{
  "bias": "none",
  "beta1": 0.95,
  "lr_head": 0.00573,
  "schedule": "wsd",
  "dataset": "wikipedia_en"
}
MLP neurons of a small language model. Each row is named by its layer, matrix (up: input weights; down: output weights) and neuron, and shows model dimensions 192-319. Each number is 128 + 24 x the weight over its row's rms, rounded and kept within 0 to 255. Numbers have three digits each.
After each neuron's rows, "fires after" lists the tokens most often just before its 100 highest values on Wikipedia text that the model never trained on; "fires on" lists the tokens most often at its 100 highest values on Wikipedia text that the model never trained on. A number after a token or word is its count.

L3.up1224:106141098155148169099129137125144144148113123103114073138110105197101151132118123143111118131102134142100083155088114148128110122104151142157092156119141128135110112138147118139100087164133102106120107178138132193121135152139098112122101159140133170103125151157102105107096140128157180141119158108134084112120117136111146134162083147115140142135144133135133127190111137136116147110151
L3.down1224:153126115074161214117101114165173137153088168130118107155117147142128126119098086158131155161130112151161117147098114117115124107108146119076121126150116129101121108132158135107123100126082150141142175134169157130165136148142128116154143160091117127101150107110118126144131140130160133156109119117089153103129138148153113090093113102097124150123133126109152165144121113128119143132146
fires after: " No" 18, " |" 13, " St" 11, "0" 9, "1" 7, " COVID" 6
fires on: "." 56, " " 18, "-" 8

L11.up683:118132125118093148081115148107083108140129127088156117140161115148096108121112186110089116127139148132139099113103122116101136101125131152162142146154168117154173107127147130144126109130101112125132106131131158182145122192136102154116157146138123123109088143142103111110086159090094133100054126145083097113138105099114165123112114104134078110151113120148154117144138112126108020127113
L11.down683:120153111134089068119144095129134100120121143159156105186122076120133143164137106113144103153143141117142152073170103139121128120108135136125099105154187145159085126152136090181110125135147120104114121145123112112117157114149107126102143138129112179143155136130151113111111119139115108124116160149135172140145136042119153119125168134111154080093098142139130098130154111110152126151105
fires after: " " 57, " |\n" 11, "24" 6
fires on: " |\n" 87, "|---|---|---|---|\n" 6, "|---|---|---|---|---|\n" 4

L3.up386:131150115128095155117145139159132174128114144137109143106118181163113144122151156128108110111120141107091101170136174147141153159107136128131140137127130132104122104128167129174108118122123126110148125153144167172140116141116130128135147135151099103074137145149085093065142134152142175139116106143113143181106128130105134139122138143167071157143095140172101121154095111118094124138160
L3.down386:169125135119137248131137159180162130122155185129128128090121137124089140118150143167112143131122133125096105116114147150113116139125122161122136135084170123110162113104155112115108128130131105094127148151146148146107115125109126147108156111153112115100123130130114113081125105114132151109069111128136141166115132134103124116146113139138110141143130133161103137123137118132119124148134
fires after: " |" 63, ";" 9, " L" 5, " " 4
fires on: " " 46, " +" 18, " −" 12, " =" 4

L5.up1278:170133132123108142136135154139169131133109131104115122092126149162133132124177130151100151107175112152144110141115129101090149103089143094107140151149132096140165133150109189134091140126120116102145147117129119163128113164131134131136118111064102119098128155118098106127133150116131150145094127077131133148135126133090098125148108152144138101089122121110162142094118135152151106145123
L5.down1278:158137104132111105182133149143129125115107084103134081086150082110151141116130115098152172119122106148155132111170111102088074123096098129136162103114150113116102185132100168118133115164088098117135124096130104125075182080139136114125106158103094126111119156149109155129154123121103132129176087147163157143100128120153122142102200128170090109159116121152145141080120112129133136107078
fires after: " that" 19, "," 17, " however" 8, "." 7, " same" 6, ":" 5
fires on: "," 22, " \"" 17, " time" 10, " as" 6, " Some" 6, " the" 5

L3.up1044:144114155106128148125149126164123100159114138109135092127160152147117140137143130153099171122132099080094108136102114151141087109083166120136120150103154098102096126113097131151103075135127108150145142116095153139105132137087118142113165152148110175137110157164146093132120128128137137112120121152167127131171120114098153152129093131139106156195143140163154166111089140118167131119136
L3.down1044:124130130116143210125140130155121115123124124113129082134138126154135116106125131141142117110137129081106117124134157152117078130130134111145159136125158187129151111068103137134109140139109068162144125116109113150111122097129119122148139129145136107113108084129139170103112125142159139102121137125120109139177140110096124121180088101116145152143146142174143142098118149136130097127114
fires after: "\n" 27, " Minister" 10, " Institute" 9, " Department" 8, " Ministry" 7, " regulation" 6
fires on: " of" 63, "-" 32

L6.up450:150129124123149126112124151107138106088133146165147103151104128129121138097141138165133102096143146154124128156091125146145116119146168111107134141129134091099118136112120144120083135145125124131093186141131168145102159143102150126120136108136133154089151138078116073120129149102134198144133126141151132136100124148132117134135117175171133149123108132094124164119120138152164091085111
L6.down450:127079107153109077166146156128151134117115081122171159146134168153142163178094111113109117090138153099148163121087154130123126104116111132106114109104112091134116125110145081132139135134105143159128095124126122145089123078123146120110164112123138122128121126120133138145138080138169094150088130122093111114125114169105145121111122115108101109140137105139118147150140162122141176113128
fires after: "," 43, " which" 15, " that" 7, ")," 6
fires on: " which" 45, ")" 19, " was" 9, " he" 7, " would" 4, " she" 4

L6.up143:139143150129135148128107113149115161137092133120112164084090127125065125114125147155096107109139091177145141099138115139090107139138158135115127146129140129092148120129110113171090077146128090126108157150090140145130143113100099133115159195132136152083116125095144090083167158129131192133100149125131132145160096116121152133109139164133067149091122094131105121141123159130123145122158
L6.down143:148106139156127118122094103142141079121122176119119114124147141113131129119114142114142089090118117119186131081147124096206119131148107142134142080115106150158119097116108094153144132111115093134128171128126127089134098110202144110137123101123113131074077112141142145150159194144145144104120109086118141162142194163158092121124118116144114156103128082140105155106138128169155116120149
fires after: " the" 33, " first" 14, "0" 12, " The" 8, " |" 4
fires on: " first" 35, " time" 10, " and" 6, "th" 5, "." 5, " " 4

L3.up423:164174123114122146100123121135159146113137124135150134082125161136096127151122144172138124134109128113129104206125137117160111148128130151119137134107094108080139120083155170146110123174112106077171100150145148160124150147127112093094145130153105142106122115150117061096099146124122172089123146142149087161138086136098153125114113170122104155118103100151156133120105133111082083157143
L3.down423:167189144118133249111129155187157099136124149114127133086124155132079126122135137152133168141145134129116125177119114137133095137097137172117139156111154109083150100095129151132109119154117098090126141135152149169095136116130118145106144120121105100086124115118097120097134140118136136115078087118123118169100110142101122121128091140103116148145131102172108142111102117120123113135114
fires after: " C" 11, " F" 11, " St" 11, " W" 8, " D" 8, " J" 7
fires on: "." 79, "iam" 4

L6.up314:159134130106126159084081125120138120129151147185116153090115146104121101156145155182118095098107166171126185141149121123109135148107160166136127154076130132114130125165106127159116118148128096125137121130116100142111119175140144165096106104113103095083130142121148149113098129123171136149113094124169162121102088141130085113112121106124123103139118097098104143148118141131134144138153
L6.down314:081105140097130151115090119121123089113136135158105119148106168108148158130147127121136151120083134148137152112138140131107137121148121146113154137102122126130160108127114111141132123108134173133080118105140143127104054104155101134098142147089111116130116158079090139105116129129146188159115127121127157139140116154104150133115129141113154029148106145132164123112116099132135162085136
fires after: " " 51, " (" 25, "," 9
fires on: "20" 77, " which" 15

L6.up764:144106150099141148146147150141117112144130121162151144123135203186072105146141146117106145143115122117138111146146136118121153099131104140116119111150164153161131090143133108126122074170097135088127137184149122163131170112180112131147159139122131120075133116165112129180144146101125143143122124093147118190103122182096176102148103141129135182171135159118139165143121130127120084160124
L6.down764:137142117126151097084166118098134152173161143156137109160145159118102111152130113136073100117123133102092122089089138133141127129152115078124171173159134182171124156138146165114123122129129154135127136132118107082097084124137112091131133156123123160124138123131120148149123190149110146102128123121110148122166147130087083124116176119131164132110127110125144135108140092133138125149096
fires after: " |" 21, "°" 15, " St" 14, "|" 5
fires on: "." 15, " of" 12, " No" 9, " Female" 9, " Pts" 7

L5.up1056:139141154102153129095099120164106135176118136160102122135126097105126117088176163105133164118097116165166113118139168141109136148119175127158124123149096127145133088110117167140128061150089097097153129187122138130158153133095104156083104125169160151128085133139119144126189136127167118102119132156126134136095135122123144151103123143107123142164106121132115102158127167104096096111142
L5.down1056:179168094101067128113159141105136125142147141102130134158146119137138132132158109153128141147161108107098108061166123141153146110154122120129151171088146122124140142157160161130170159118135162109116124102161099094134079137111110148088181114117126139134107143158103121153112146132126121090136135130133099158153124101135115162131128110077133145094122159138141130080122117139127114129118
fires after: " |" 36, ":" 14, "°" 5, " Time" 4
fires on: " " 54, " up" 5, " zone" 4, " of" 4

L3.up206:155121117172138151128112149130166102077146127124134119117098129159125159122151116144136135117124117159111146151156134199107114109067140119141155138065149128109125149089102117117111141126103121164113138110091122130123151143099155084154150161114124155097108126109129049114152086158104128149109127135147135151132135129113138096125109134187115122094064157137154118113064130155139068139122
L3.down206:137119139111130162138154106185118130155135150093170105116134186154151155109119140136163119155147114137130100152125152117105151100125139108115133151122154126159134118128161103137113096066104089101148117155130163136104152116165140140129150100089098157142191118150176152084145136136152115124095084113118142101156143073157111142116124128160146109154121170126182120132156138099113131137144
fires after: "," 53, "\n" 10
fires on: " who" 59, " and" 17, " which" 12, "-" 10

L6.up153:128127138134122152083114163118156146116161132110124133135113144197133137160153108159144159094127073134128129118113115153103089164110103135095156153098118139117116144141126126160117139120134091155152141142136111116144116099082157107152174113146099138108109106093100110120139135123156126110114072108133151114116121131123137084109152168129116125139118173149154118090105123178149125131120
L6.down153:114074107136139070114161131120125121125092085133145115143175119130154124143144109123167144042164126117114131109096104179113146151154085125102105137104125150092140130153099128122157150140116156139142098127107106086121141113122146127106118135104127149113127172132121174137175128121156111154181124126131109107087110087132120133117154127126132134144109101123149138141158116135140182136124
fires after: "," 37, "\n" 28, "'\n" 7, " May" 5
fires on: " " 88, "." 4

L3.up1270:137141142121171156137109146168131160136117140142123157120114154133103129091109126133111149110132113134134113136098124159134129164095133087174085131132141130118152106141126120132106107143071123103122113092058160147108104132152085135144103137139085110103121187126091138121122122088129167115119178102117139119141105149107174100148078124110116119175164112151096130161122137150105086158127
L3.down1270:134091152095166241141105125155133123164140175145111138116114140135107141121142152122124143119136126124103136146117103181143121142127135157142121115111137122106154116124107137131143141128102136117136119137097147126108096129142098140159122124147111139120128144137115113120153095099134155111107132153099133129133112155153158100144081109105098117122145131129091115156114150118109095133144
fires after: "0" 46, "1" 12, " COVID" 5, " C" 4
fires on: "-" 28, "–" 22, "." 10, " |" 6

L5.up442:133111124101117187114148178147124138118156135149134125128120128164072137109102135149061109128151122157075147140127146107094142114140162204157133155113128153115167124125125120123116094168133087141139120154139149163111142146127091108118120156146099117085158144131152050115111141094141126123104144163138132202111119096105157135161102148116111143134138163170097110146100151125142116126136
L5.down442:177134136125127235119139167180121112138122179123110135120134150158067130124143149156091138134128107137105140142149137144106115145121123186126112145133137120118181072109145138124111123150112102131148142120129136166108126140129087135145127132143085130093105130138118115122122153105161142113106102104141116171125120144111155133131088141114100149163145140176110122106095115120134117130146
fires after: " |" 58, " the" 14, " The" 4
fires on: " +" 34, " −" 18, " two" 10, " of" 6, " Apps" 4

L3.up1214:108141099140136149086150122154143090159124126100194118113185157143092156123143159141136148121119130125121137138092101154141135139070086132092054123097148147102198132104128154135149118176133123138110116135148118172154137192170120149138123119171148148096140127108062128115142162127136149130131149096130138179123157152093133098090095168139133143153114128115136147107112107142092125154147
L3.down1214:156083153113161171125083114156133101160087093146128123151106127128114092116155119154162168175131110162129112080118120112152113102129081134141154130104140127121102143081124153090105121176073140115113153146132132179173109109162116138140120082137118168150126084118137124124150156129124125127166088151149124135128106104141107099147124146143105132148108145161177147088112125142112129127133
fires after: " M" 11, " G" 9, " W" 9, " P" 7, " S" 7, " J" 7
fires on: "." 92

L11.up206:122129106154137145089099140139142096084131096121092106128120120156125120140146127163122104093133108140123155136132145131124147142115100137097123163087169102077157110148078154166159113153147106087144088111120154164086112138144119167089134119086117140136126143100118144089155121137147149139111127142119135085134127114132111126094091150146096073098110128120134153117127151119173080111134
L11.down206:124160129130107105082123159175101134126150132155101100080109096103158132126139093116122159075108104115136132134126137107132123100146135081138143104170113157111094136105178115134115150166114153168151184171106072093142079118161119103109134155129149140143147148143167108170066120109109124124091080153147115124100117116128104134126187117085127109142163157116149136090107088114095146074152
fires after: " " 64, " (" 7, "–" 5
fires on: "20" 67, "19" 10

L3.up1178:138157156102087141106127156132097166099120130108131152121103117161122164080128149163136137115121172107108137176095114136123124174093156159121114099128137144116146118142180121114131123104124137138113119126111154155085117114160107132139120157146103146106133177119100145095162150129126184146098152132120128199143113193135171129133097181115109130169120115185136158137123116108120146127107
L3.down1178:178134131122131242139115125142082137138115179117114142121132134135069139115159134137116145131117148149145148153125135150113127128131143132118143092088163154128142090098140137135131157122110115143126124152134146153119111129151123116125144112143118123119122171129117117128123150108095151123082124155118142147153113137126133127106069137113127140147112104134108149150091140120106105142136
fires after: " |" 85, " he" 4
fires on: " +" 61, " −" 26, " to" 5, " could" 4

L5.up482:133111106138135136120133153129154080098132117141198147117162134117112134126157165130093133113127095169070171136147116104143104126133131121120145180133112094106145152150109142111140124149124134148116118080086106148101100169106103133131120109122127085151055129092141123118106105087170142157106127117105084158137095126087117150135055123116162120122150138104139114110102132116163116143122
L5.down482:139156130121111121156122170115112128159141144097106122128130126103136092119160137105125121109102137166152157125156175125089100154159114145121145140115159114106123138127134125154159152131108123103136134143132123113143113152133117167115103149110101094107143125120130131135140050104107151137109151130126147117152153164125112192148168143108087081167101147128141104095099112134137094115119
fires after: "20" 28, " " 22, " to" 12, " of" 11, "." 4, " in" 4
fires on: "20" 29, "26" 9, " Texas" 6, " There" 5, "13" 5, " these" 5